config.yaml
n_layer: 16
n_kv_head: 1
activation: "swiglu"
positions: "rope"
tie_embeddings: false
parallel_block: false
init_std_o: 0.0
doc_mask: true
dataset: "wikipedia_en"
MLP neurons of a small language model. Each row is named by its layer, matrix (down: output weights) and neuron, and shows model dimensions 64-159. Each number is 500 + 40 x the weight over its row's rms, rounded and kept within 0 to 999. Numbers have three digits each. A neuron's up and down rows have the sign that makes its largest values positive.
A block is one neuron, or neurons of one layer that tend to fire together. Before each block is what it responds to, as a language model described it from the Wikipedia text at the highest values.

Description: Final subword piece that completes a word split into several tokens, most often -ent as in monument, regiment, tournament, plus -est, -ess, -el.
L8.down24:536483635509484468542460538533503509511524500472548474465532506533503555446518539511477465536484468604503468508457511477516518493541467527519464545544538486466505517493418525489538458441541481592503533557426519501491525615510449476474508570542534459449536549505463486496512451521537539474
L8.down80:447507646514505438485537518524512540493496440576515513471451526503534523443510531430485544449529508470483509474504493475499513473474504542487510522455540444471494459459541549485536508483539517525517540440451442462474539589501521509488491490559474489568591578555503508505518450523493517585
L8.down102:541465462428486447523527488540465508475477515476448511515465507561508561433551516462500478521446530506476523486475507485512451519560503513473495482543526479544453599519530522465486493497533570555502468527486575495502525479500497467551533504417465556495428535482431475539553584507528552466
L8.down116:607534502505488520550485544527478479467472485468525483504485471558535431485480504509518500483466496566519507461483499495416506496495461551485486525464511520530453553534519460512508563468552548533490510460416460481581459410507498530523497496520464544457535419529520489454473440461496517383
L8.down338:499495631500576487512511478480559468550546480519464560440509508439483424580516512501424533517489520496471539549510457420467489496510456462544488535555516498536543482506493479498517495486455504442488533508491460539515549534472516434539481441535461515459591497385572460496488471550492531438
L8.down351:510536534520471533514435542561447524569543514513510476517479464488540548505497500441473475517403542487520604519460492513513544471491486534465510460571511475540465530513511509573469553491550432496456490534480454587522485544483490449489512488444514455521480458527415547519543470458525566470
L8.down413:421528481568518484502505511524536513394515504501486511565498534513466475467484494532490506501541446530473492588479459456472524405482501440524507482495473503480517471471486512508471497546477575504494537476468522496446549434553474483513454514531537484468527495480531468518429469457574494503
L8.down504:564514613494453469539476543507536492482507594574505500486537509556509450521539465494548460493543558451556452491495548465484472427466513390485534488523527516459539484493582514536484450528491453554466519449497521450453495517460507519521469488551510538564433545539480479496516545476528474458

Description: The word "for" as a preposition (worked for, asked for help) or word start (forces, forums, Force), plus during, against, and some mid-word pieces.
L2.down256:574478506464471512476487419481558501491521526433531437553485488407528489516482494512523511476534512503493486542474480548570469477545475482450544510499529505509539508478504522496462509520507423478457546549497475500530491533486558466515541457410524529547488495467504495497545513505532508456
L2.down303:467510482479550538520483522444548487540535526501435425516511395460447590574538505495502536578527487563402596449480516534488538500470530531503464475482467486532524526525474536534522465519493483481555548503464429473496509578551510430471488519460482532494452535602541557548541554517439573514
L2.down379:504444510487558463488456449459482556605403512512515510549515481466454524537544497453497468499493466537493506403458504525552526430542497472473497491483474544489473427535459484487438499513455495479512481504506579513543454466488505467438485496424531430612491480579585509484491519552492489510
L2.down468:507491549474539503544457461494514513499421446507470490491373419504512512601523475475516542509535508547449474458566450543457498455537575536505479526500416557485494402498480531473534514589549472517505515487481456548487448492419547432500589514457495538558515458409574499505494506576525566588

Description: Second word-piece of a split word, mostly "ing" after a short stem in headings, tables and lists, as in Singles, Singapore, Seating, Swing.
L3.down0:554461570515491544474523497442462536515510542439464454524488494516561476519522537495508569463512521482451498465465538500492467441524552480473424440481531493462536571501452442553501456479440496508489471554515563448457456567526498460449437470448581479536542487579478471526411464510479533498
L3.down142:536438461481448502526589489497456522478454533495539562508435555475497494459447511590506417545537556524411447553478455476440521411495464482533501476530513509533464568610444604485554459414487566486483457547453462480476477565558503466486445491554479501514531531489537505484489497488487510502

Description: The opening == of a Wikipedia section heading after a blank line, e.g. ==Career==, == Early life ==; weaker on opening quotes and first word pieces.
L3.down319:556546561505510547507537515496480438531488478481461482492499527517436505561521443507531475465459454530543491445525542522506532552494470512574502544521442452503473513512554556487450563522549515532520519492595465501507511425454563488482513405501444459560488447558468531486544520454548456538
L3.down361:465410558528560558546524496541516500494576488539426524559547579511506511576500543439484486582519528503394475587551525550502557521451409468540457541520489518473540570513524471526503532485514524445578536478481577496485432527470517511616414535428447492575449515541467484484536461426542513451

Description: Equals-sign heading markers after a blank line, especially a new article title after an infobox (= Noctropolis =, ==Career==); also second word pieces after a lone initial letter (L-es, S-im-on, L-aw).
L8.down88:582503480504465486542473484549555486451466480555500437526472503563575459487556487481518509553525489531510427559590454515489512485482453465572554528528501412561461478494480423444468501504409539476508561516559480479501536554533501496495463497468431456485563531405507486519511519436412505524
L8.down105:503467633576528445531498470466467506494503475497511496448443511547537514486499573416524519503577479460491494438586540523496536536448502449510572443467451458597520488471472523544506582499488533573471495506483478595473498459465564472489461527476457475503494517491540515439517428444472455479
L8.down118:466490573547521437588516516527522465545440475488538533449526512448494520524457483490571485462546556544519516562463483482442447556468465519448555458474558500423495417507502597507526493598517522490534489475479477447488552498499495550511512524500418461520492460488493491448518542508581552490
L8.down155:492495543479446492504464547551546457534522446465546514521534578513565472516531519509452508482514586532474456425464494498493428454471499508498506463483533528477534498495477543516490511461509509512455508512423490468445530480573486473508498476484518492507541527492508512434560536505532526451
L8.down174:535532473524465501508571501575496537561537452483511500570519495522451568519523507527547433526502512440518448528555522475562551519535466528550495481417484468461448489504454521516478576503538488566511493505498469415446488487603521490467461493534413468475504430488508500516511513554464465493
L8.down311:497520581504456458405579576495512508455495425465469528414457565519463542554510467469454493471482440511503459469498536454447462483545443498516562510476483522458547478506480446576554479532511491436500559444551461514553507502453434540460511546526502505579533574507552491524506471455538503502
L8.down361:472438486510535484493484464526543427445480474549510467528492513498535455499549456457611528568513503456517459474409519461401533508539462506549454492537494512476480458505438569564507505538497458450480507524498538415521432439572468411484465519512471523480549431491466424525513513497442509492
L8.down370:457556511531543494492526458568462533513531441507550459458550477466443512476456509537507470576439535481497371442513529455508522526512487442466578479483483472558482492487527575486473494515495535490433544479569499508502558487550517509499492475510510435460565458521436521421510536495493479516

Description: Mostly " and" or " or" joining two parallel nouns, verbs or phrases (aid or cochlear, bars and beam), plus mid-word "ent" pieces (Sentinel, Ventral) and "or" starting "original".
L3.down88:505483535563501495508463567474537471489514493570483484487494501526577485504518565600566533540473525525492496463472434514533473490534571519470502485456515519473578509558584513453516559585483449507511459562537512500558542458465424463497504530479517506549539552551499566511544517519522522479
L3.down141:610432509496523438531422479457501472435445548503473496510415479539537528573552526580485441516502516550506503562495481493477438522525533498496461500472485464549517494520552487483540512459541472461522482575495502530508521517422507444545514508489483571591494443435444498468450537534577468508

Description: Opening == or === markup starting a new section heading after a blank line, e.g. === Theatre ===, ==Results==; weaker on ort in Portuguese/Portolá and digit 6 in table figures.
L2.down55:528554491556473519506429498493564412565568527491499485504539480459493591504487498529471521468517560586484556465480522499504534517585490428495498477481488438514457480505473555476511451463509496551488474500547493475502517524530449514505539448500503515544517493516466510564520508445535499538
L2.down85:467519570447543521476493495560477499514560462428512466469542533514430446482456474494470472466487511454498435516537582505531436525516505506513531474484530357484515523534495482455459517515538575485449520426478487441498495505494530488578592545471436478473531483504430534419476537515501510581
L2.down241:474490634478505541491564504596496490489538480450484486499621522474485490560499525525472516505440459524490465437470502512518472527581544519533491482542482455550499517454443555556516476420541492521430550508537453483453502440538550519527448471455481475480489459521481594471494607496463462551
L2.down495:508500541464477569556505461501497533489528521439501495468513523508494479571505488549524532508484542474458519504498576532535506504525474478477526521545476417498519468557525536484464474551529466503456525460563530537517493510483517505596475419519480423546535495525417572438530564463509462568

Description: Second fragment of a split word, strongest on "ed" in "founded" and also "founding", plus pieces like S-an, S-oc-iety, G-ab-riel.
L8.down40:473474561492493530528429450520453485416497521575493495464497462450491518534588480449539501471518494499531541501527547458489569524500482522492577497492498518537541448519533545547545563448483503503578468498456470517435566570473419532438466463455473452543534500534416486490538440531533554501
L8.down62:526472521460554509488494473478468527573514475503516514507531508493476442493519469470496562540463451440505498522523505508531476503449528478479428484475461406476510553521472471522447458442486510475462480409502520471508481555393464472473482471551476480551546514554521488394465439463500523470
L8.down78:575522482516503477521491389459457514522490531504572451522552439495558510481501383474439510567467529529609449505504475468531474448467506581486550458472484493454527499539517483527478524464542445555492467456530451436576530505538494496538440515498499515466535439546569463451491469509509558428
L8.down137:552562478532497448502508465462535495544500534513471436539442475511514492545523503458473529471436459557506485516426450508488489428498512515536463568496527494539533536560496495507492511468426590616496512537500432494514515473513454542419538477483462504556467479470509519537523539427476480483
L8.down194:552454534506510465517477467509529463488450519525480510548485560414446457437418434551522508522500564457531491487515441509542494479505499444542493536544484448516507486536475507413499503467546522482499435590526551521465464422537482599568524523478492526544488513489488542423503468488488554516
L8.down343:450504449481564463448511439453506514467490498501545474447470501540501466491456461572504568507523486497602542443440493422451481472502501540531567479513497552456532477565481509508460469561509479440444518482450552479491472437476500574468478504541455457482524499472496521540492482441561456514
L8.down459:500512416445495490555583420529470529540438522540479454481555508549532509513519476451423548482517529524466491528510486469525538490466523473506538517493450529503538428522457564535518561479555561552485560531496522548502525483528457529509500437474515482463502535485492548418463550480457570462
L8.down510:543481467529569556433470449484544478586501452574496523510537448472500529543468423453451553565509528490562457512519508449511456491452508512529538507508525524484488549505495583539426575485481490526560623494501546513543501526478506526527543489434520473447548485527472525449570539490490471460

Description: Periods that end sentences in expository prose, often after a noun phrase, e.g. "figurines." or "Antibiotics.", before The or In; sometimes decimal or model-number dots.
L2.down188:465546608461430505572508484486465506552516488421505497531497489477465522522501455463521492462523558544514456492541522564499527469534464573521510485454622450431550439558513517513478440462421428462516524480550474499488461458466479452522567480439384486466531492517424525485481509516551462546
L2.down207:476512592494545500491526559529467504469607499446538506543465511489530513460474526451522485531424539461518530490508510430479468508530490501540532493459458540491566523550472534473553503453468515501531565511515454524482497478517485498502479419473449490478517454455447525501464503497539442563
L2.down233:503533476568510504537486401539516459493483516451582465380545516519533504430591559417461439562465424465477533519480503525480480501520500568471550546470530472502563496634474498499529475528505513490488471540553518518445574464492489480532525501525497460529468462521482492490574520419509495501
L2.down357:509494458478458509478479437504463462555529538510520440440533463530517499541496526565508393558560475460538496389486500484488454474532498564472536558495472472447496494496471465489488507509492527513470495552452564483496536515488491496540516542494455462530484427471457514487472505529427513500

Description: Inner digits of four-digit years such as 19-9-6, 20-1-6 and 18-8-1, plus sentence-ending periods and decimal points like 1:48.2.
L3.down294:421527512525451542510496569418531448454456518532478486512507452524523452424499539486490496532485506468467492477448433529466535515440553534563509528465433545528454480464462484566512545526482494543442581523540548528514572592489506498456493529540462466505536557515525556475489520538504478523
L3.down415:506494489521407516473528427554570513460507545508378476469438522474565498563487507518541473517480568507563500449481545525517534513551550524491569501560495579563540471518479509497537528507484498510511512478512470511446470455499453531541468490484495537522541513510425532483564533457487463558

Description: Periods or closing quote-periods that end a sentence mid-paragraph in Wikipedia prose, usually before The, He, or In.
L8.down31:511456499516530452464534482528509449548589523451541532501427482454478492451516494461482489472519505472456542522480501502493510576609456577505431518536487550517519471505495534448482518505511520534503608551472523471530551513501461509488518497502539537517500488466512494414494426487528426566
L8.down107:508501762427476528504569536541490453471564527393484567543512504531462543491468484474539442520564493505462561513495469550490547418451490535518483435458504482500516450478509547516519484556439491463413462494508455499503488479485461503489484508456501481509490512506512496458528531478468489479
L8.down164:533460464492526514498480496556454568484507524414509456542535477556508469529495418526473519566461554464541502479475486507550504465534492501441514468470541478438604523507524502413530493532517504570440509514440598474479496547528514562499440482485529517513442501594466540449536549536498446491
L8.down215:453484519507442516497539475521530473481532484460512487472546512508548480502581419468482360537486497427544482473508516488481573461518514598512464484482548499458494519440513541517398486539488403495436523532532466471508463590478498507546452534492465491511481486475454538462514443516462459505
L8.down255:538516588496486503425565431564450485471498535455516566506478468480493478490514483492488537540508509526591572525530506438494511529503482469540557443517454498505527500519494516494507515458494500478485585505490559484525531567498422436444496505534515484519514549461499488574561469434565395505
L8.down379:514474458570477469514424409538472502511502471471517488534536556480503559526575453507493482499506474478545436478475526471542542481545494491482513444461484492434551464456435554519478514535534391451400428476491557508468470484470554509546493531496448506489534417512453518533521566524481440563
L8.down435:528471495576508490529553511471527550527485523560533528496450497521519485527438442575518446455498505467569442472468471485516500545467438512453535459543391513490510454465461519480427492480461389433522511504488480608507408495498457584514466505510511447548506449485539452501540468478449461472
L8.down442:492487617462474531497501457468555547506526506445545533458457520432476465526490521464487543516517525439523517508440496451446460483518496563471457501474520548461492524528541496464506505464511486518438547437430569493481514571494484470442536496509506449532472542500457568526451513490555440525

Description: Word pieces in the middle of a split word, especially "ron" (squadron, bronze, electronic), "od" (episodes), "old" (soldiers), "char" (Charles).
L2.down209:530505518466429506529517516513550517476462514556506437531493438458519528486515450473514576509530513568470478480573437484494510496421477501498476547494459529473456509521566550422455461493478543512515488482513465501457518503440474486465470447479526497468498509447496480458463520502537532550
L2.down437:464525398487494460421527523466469504472522467582532553548485508488543458504526559548501510506475487527454547403507497460533487505501481461504486490499524474482489522480528541542523551526501519502484538430515491578471509443423542435573535514523496506532463517512551548556515520524552508511
L2.down455:504537445414482482428463460456514490457489579487504531567417486469461649467521483487550480480499539556497479498429584483537528551471475483472494560495565442457499603548510507529415530507497513518484542477501518557518467488487499443499456524477516524485423566462536536523473554496545526455
L2.down484:484539479420527440454540458436537512466438515569558482604418477473457541443541469609500515546475549521408514472380537458454526475513415458514487514482517498456493606508530566515484512535518512478482425480513522546468545499435476475523442475547513495486505549507549515500499524491484516525